Part of a small language model's weights.
Size: 9 layers, width 160, 5 heads of 32, vocabulary 1434.
MLP neurons of a small language model. Each row is named by its layer, matrix (gate and up: input weights) and neuron, and shows model dimensions 0-127. Each number is 128 + 24 x the weight over its row's rms, rounded and kept within 0 to 255. Numbers have three digits each. A neuron's up and down rows have the sign that makes its largest values positive.
After each neuron's rows, "fires on" lists the tokens most often at its 100 highest values on Wikipedia text that the model never trained on.

L3.gate156:165133147136098112173139116157108139153169107107165115137101170147155157141146114103109125128112053127135167152160163122154133117144126141118099149213126120169126129165142125155080126137132111118121114121089096121115108097130157117142080145138115127126145127112083166091122111166126139147112086114114131166145104136105094135144133114137160109135120147163140087093142133107160129133136
L3.up156:131088116117139096146117099149120112166124119160103151131091151130130139114109132125106090144107103097113079136121144136117131098073093051145147143124142105162099121153129115132132115144116148128141139104110103123112147121159148119094136107108092143156118139127128099099149125062103124137092135151103169122130150066108134152122131129085146141103096121131096114143150105143113149128157
fires on: "ity ", "et", "y ", "ative ", "est "

L2.gate159:119084133148114147131137114169129127147149169168094180097142163138095123121102143101107139149141123156156137083149133127139070167118122136130113135165082147092130168073161114152136138154076109138131106095109149112174132153157103123129164135134146163137110146075160105134121144139116114128134118127135128147109164120082150098128142128115144101125136168103174137135090139120109096126167
L2.up159:164157104115091136139147093112098097096107092159123090134132139129102113131104060130156150126099128103134143137138158127113121118148105154152103098144101128098070119171110118134141102091114128099123110149124103107143172113159105111138163130118187145121167120147112129144130112132129155122141126118112106160183073126181128141091136131144153144129134151138136130147174134106128109115121
fires on: "st", "St"

L3.gate389:121153141170139116145134086143145144173121119125145132149093141106111181132101130083159110149132100133127122146131145125142096116158149133081142131192133112144155161126130089136111161130077090179157169127084153147142126119137063129126178130145128166114112112158103126111114125125146120132119184143129111137122129151154108132112122136128151127118107171131127123109087096094103106132114
L3.up389:138118101161143132066150085182121124127170142179135110129166139104136136144132137154129157139169152160156117111132160128082133118148137150127101133123142102111140079120100066161125106167125129095123102112141126115116113157094095153133141099128143123132158124141079113118089123097139139093157142122087113115110125126143116112124135123110116123106099148114092175114116087108154146109132
fires on: "elev", "own ", "oc", "st", "ay ", "loc"

L3.gate61:126126110129095173114166148130144152122085108127112097113153119152162116125112156149113134086211106110162143106112112154141152112140159135133167143159116148142105101110138122102125116175126122090143113138080103152091094120179122110166106123157113143131086116155119148140136163123095117116150148137136156114162144085108106118098121073168086129094090105124134131100138114093166137098135
L3.up61:143168098126103125164130165118147137147139119134124190134150152118136138150143129154161104128131101081166147113142154122121161123174093162123157136144133132153127149122112132136068128139120129136120160151100130162141138147097100146093092159096152145103123155127111150134137155123144105165125120102101109141108125095143129127128188116117116133089210142171121138121137098119119084110118
fires on: "ar ", "This ", "i", "ion ", "at "

L3.gate158:136104101151118138135157173141167143084155137096109125140134156128098153140124139160168132162139119113118154109114159072118139139170110136111141126083172130088106093120138107166080133145153129143185138129135133107103078171099134139120163152085120134122114151124136129169148155136106136124096091124096124128091153106120148151116123134148110087096141130128124135138107120164156137129141
L3.up158:156104145127137144112110134171166171148102122131158095162117140135126102108136158117095078149134139107133129098159121160154134160143135118148130168125148111110106133114132131128097111138114173098153155104138079181128145142109192127122132150174127124126121164117116147119128147141166110149144113169131133122114125116153130154133097105138104126119157108134144096127162118151140113148182
fires on: "y", "Y"

L3.gate107:150084168159109180091127135146090102137110140143112143136117161098152163124179142173109144127126133146105088116124157151141113136129090097114135138164124138170140140181115162102142088149125160129167139155106156111096133153109147142141162162111133142113135124102136115147085148117137159132132127116115122137149115121120126130075125094102119110131164123125151145075127112129106172118135
L3.up107:100128129109111135139096127116138093090128120176123100113112163141125129126121125131127108060109127122146156112119106156150105137122153129117121155141127120114090152118179133170123119116148101151183145100121169104128114132160120094164142116155127156138132133121091116124128120091105155148130093095110058158123131154150147131131137135109108123115132181161131101148170117095145118113140
fires on: "sk", "k", "year", "d "

L2.gate282:110117116120109079124142135136123128118127150150129116153075137145132080163105161156141106086129161118113125132132143109132112152122107130121189137159122138090087107093161126133071096140184109162110128103109138118150169145157134157118163097131121125114097139130160139112129139138116159154154105071129155114181080151105156096143131106147074119115125090139109096120131112108119104117120
L2.up282:094103127100119162110168140121142141144141050120158145198123127136160157111122116161138140148139075089141084097120149114154155134100111153127121133109106122129129114119154169159171135119162114126136139144105120061140137130117141114089117107119139113127121154141157145121125132155126104166130144166160140096121143112141140147128127195140107154125153123146126113164141109085171100150122
fires on: "In", "Min", "Har", "Nor", "Con", "Or"

L3.gate422:082140117088158133094094080096114135064152148182112120090108142142145127151116125133129123151131145148115098128143106158118075098148109086116153099096098162129103141125130086158136096134086112145085153119122120127108132113132127106136104143158117110168108093088168124106116083174131107148138110140168104140158159161129112105150156139148114157136127109161123162117146120145133134137100
L3.up422:114151121092094099131148148103123113124143138130131124121135138039123140133133119119139132165127136161139119131130125145080118084136090077158115142129115096102107153152119127137117148086085119140085121129159143142157124121142104121117161138091179090130112077147137096162098128125109140153112140167129125100087119107127127125116107146114136137163140136155118106115149136112084139097143
fires on: "\n", "after ", ", ", "before ", "later "

L3.gate408:147116143147137128133124137116142105114125122154121116137136149124106136177116151079153121129113109110156150159130138107128125169137137131133149123144154103139120109141146111130068135094157147142154149120136111118141108153146142123135095143170110141110130149131061171162104132152116125132110137133116138131094134175130140186107087143224114135153112108139122119135113135118113121137104
L3.up408:102164143148127142096099128123117132126131101108124110104132092111180170112121104099137120142113175132053131118162074152080128143120159145164111140137082114176118180151096129116117147118115183111154159102122113137142124135137141115126165131154146084092113133122147134125144114158176124168120108127184126152111137122126130135130114079152090135126111127164116142140110115134103152139115
fires on: "-", "″", "; ", "| ", "\n"

L3.gate375:133125134148150112146170109129134139134128128101130124113151120168106128109119161121164116151104146145142125110132131139116104150096120128135132115106103099096139102114135126146149112103126144173126115143131064111127129126156169115119109096123118127143112101166188108185128143140139132083151112098105099165099128163098164144147124141148148153151110091059147155136096162120162109117130
L3.up375:147123088094120145131081108126093162116140095134103155158135170133148136120095127118135074151103170121131150150140072159119139123155153123160115097122142112122145116092095123135103145123140142106124135128102147142059158138146144121115118178119135112116162143090158148144140091160123107141135093161127124151135135151123113112110069148104124158118146109137104119155122092092107147103147
fires on: "\n", "y", "as"

L2.gate319:090120128162121112182125140127143128130150122086103131132103090105121155137104098105164141087115148136128098120134123141148163126139106115145107159128086115147144143127140130115158083128143081148060153147127090152169133145077077133098144171117114136123148129127159088090148129095121143183111122087158136122129155143133135099097163130127128123145159157181114157106121126123107155136114
L2.up319:116124126161106138136097153136124140126132128085093142133102096115111140144114111121117149089111136156129115140133120135141173143151059125129111167126113090093160131099124134073130105144156086176092158172117099145128162145130107133120114114124089105142138126111130091103117196108115136157078127080159125091128153161133138151078153133146125105149132158172147147115116155110110145129123
fires on: ".", ":"

L2.gate48:196137144105116124111068135123153105146095155136090119171135157102147147122140112136129135139078119131131117134107103126114082153090132147143154161137145148151139119104120120106082101125102110157130139146126155092108112121147128170099122134090093128168134152107089114094158115160100116169154113125130158130168159126128127117137157154130157168131134079180142103162113134116125148173114
L2.up48:107173160104146134123139127138108136128110090122081172113155153119110139117150135150145106122094086144138125038093119076139157104144102137143098106103115155140136115136178122133126131121142127155118122136178126131083135130125154122149137135133148117129112153158124141186104141109122095088107137122152107112083129141132109122135138132135139114061118084170117125126114153135129151127151
fires on: "Be", "it", "Th", "and"

L3.gate32:142130138148133180158133155136135133153130172122052114128146109133121138125106098096124134140110123097100145153117117095159142146109126122088101174147128163128121157103165171056116152158127110095112130132133138140146143081151117121094148208107091136126133147144149117086172142132140139113117134118091094122142155170111141160142152130132117148113114145080125127139108118145096110156119
L3.up32:118163122159129101138150140165088136095144131066126132127111140130104139164114082145134118134115158111139144102135092149130082146121100158079131106094183054128139165090105127118142133180111108152133142121124122112120103132089138124145133137119116148129154161136145107124116138124119196138135145129130197153184182153149134133136121110163113113162154097131132121124093116137115129161082
fires on: "a ", ".", "re", "4", "3"

L2.gate438:157131090145112129162159051147097119154134149179087114100130142122117145134142085091126136132145174145128113108161151113117138097156119118134076129122115116102117159113126136129152100167171109137158146109137144122099116127142119113126157132141091133134128115129130151139146130127131150120134138141127098170150098117127136164146149135114149101145063092099141116136154100140083184143131
L2.up438:113147122173144151125124088157122169108149117156132130132132117086126096141097114128090122107170111174122151117127110122144118119158100120098120162160077119110122148121072170127152121121135114139129134141138167105149153139143080144160149103128098117143160102121133107166152113123108196128166124103131102149154128098188123127149112101150126067133151141109158124160133141165088096184142
fires on: "um ", "ame ", "en", "all", "l", "ev"

L3.gate259:155140101113195120095123104141155149112093151151150103134113112183138149118124112185143152142124126120101151149127188154158137131123113163142151121115119161131190143142141116090094152157111108097113111145147156107155115123151139105133128123136106141151079125138127157108130156140148074125120164104126110114122102118137128121054156121159093136072119126159129162135149115162131108142167
L3.up259:146143115158134137138142121096142101145142116137167127148119123147149150122142152170141133108116075147081147095153184123112133186142143158171115109159111123146156130171117081150047141169105135106139158128128119123155133154106162090117124090142125131115129152153146132153096164129145113127142122103163113159154083156098133121110159148113133143100170141154162114142143149136104151116150
fires on: ")", "ist", "ian", "\"", "s", "con"

L2.gate169:146134166182146179129105125137160151117176134174148128132103131104125140156116118150162125126124132102133115118129109163161167114126111128189146126158155138152126116126145119137089104135078127157129158116088113127102161131110098136155081138163133140074135142120118123127091088133156143160126107082146133132118121136145094092120142175120121132148129150150109101158154143107126146127072
L2.up169:175097124114134104105086138142145140103153110143116114190100183101140123144109127093092096101132123126162142122110139139162122137127098142159127164161135137125130143066096132111107116127128126142165121139106102155115155134132137180084127148156095112142125110096131139115104107167150130166081137109142135116117130151159129154077097120109116122141151134112148112126122197098113109177123
fires on: "| ", "|", "Y"

L3.gate403:150112165132095131143116107129084125071132148153158154117119125086144123148109127164131113148132110143132110105206122114101129131140129089095133123110120191162122131125113117128086083098120116133112117081110133140176136156122179125134101103166128125101128112118142108133119110148125119137168141134161117128072137111121088111148151141119128106184091146133090156139155126133136142122100
L3.up403:127092117095069111131146128125156111094157133143113120124099102136093134163106162162135152135125160111127112074146127133085110170144087108140113142150098125129121144139139151168081118104117137138083144147182120130126121163153136141134123123125112132132104116128126119098098123118116085160163142130102115127069146096160122130118164095089082120124121141172095092145136142111140118071140
fires on: "after ", "during ", "before "

L3.gate335:157122085147129135121118145138114137117152115100105167156131174123109145156122139111137109145139186138124117135115117157131163094088099139112099157136114193113156138081133100102122103162137124148117143145111144093170155123137101093081083136132119105102158151138137121065141097099152112137128136092161129131120138105144119137112167122130139151144091135172115117108142131133086110114123
L3.up335:104189144172112119086091180112144112114118129140134154152159138138127121136081127111097155127126142154147147136140078087165116154124144139114139168097159114126140131102172085134166146124143106107150120159122138089110115105125117116153074147118138130104130172157075142126142129113132150093107113088096158138133110146124148155141117126161124149125069108116104114130138139164089123130109
fires on: "–", ", ", ": ", "m ", "| ", "("

L3.gate418:170150116142158185143129158137124131127164148144117108112135169160119110126142117091159134107168104144135117138122137149117171155140157119111127158095164177116103155105167079128108110122119142124103122106121147120139161147173125114165101124129130153174149140092147132138128132135152118138142104126104087051125120108086093106140140131133163129134121078157092164139145129133127085113094
L3.up418:126151168117155138074145132141097110140163100099074087112127138133146112166188132102105132097169095168154097134091117145124162164114139156123119146097142109140118158144134080140150090109128133103091108110174168097109099163160111111153114095135116133122102108165135120160119119063133148163131110139099135108162148110087144143108165112114156123125120141142064139137144134151143133097141
fires on: "po", "mon", "Mon"

L2.gate26:164098104110127170105118120105140151121159130169142112141131115125124164159126111106205156151118089101160138164106144152105119142113146159148132087108187189128162140164156141139118147129147155124129125119146128113116090099179116084150147112136134128152102140108186130098147114136159103139163082122128134128117109129138090106114078164153134140114100137152115143160109132124103135142111
L2.up26:135069113093144138092120114089144144131087142146140100157099112164149149105116115111140073139102155115121118115113089162116148127127104071126131091106154132152141128135153112165116118122109160155119177110168095119114137149091158099179127152150132113111084137135124172135144150100121098113121169149140159122156164173136111141139123129109112131115118122126131128135085085124098119115157
fires on: "con"

L2.gate426:125122109105146105123136132126197088097135148095150128160134151130109156163090143198154153113055086133116148133137177127094096084092148111082125163141118139160132119104135111088139133134148112095138128164095111120134131153144129089146151147113122128131092130112154147072091175118124110157146123093127148133148141140137133127092174090140116119127122124158155127135157162121116131118102
L2.up426:077113121115126160132114112113122097095124090122155125124116109118112104126135134151129166096095084121123094140115124040119124096114093139149111106142174130171121109161131182123169150145098110118108108141133132100108110138110101131145170155085124117145114107144107115124089136123130128109154120093121156168101150149134132107122131130119118108106172078141117118118152093147131201151147
fires on: "th", "it"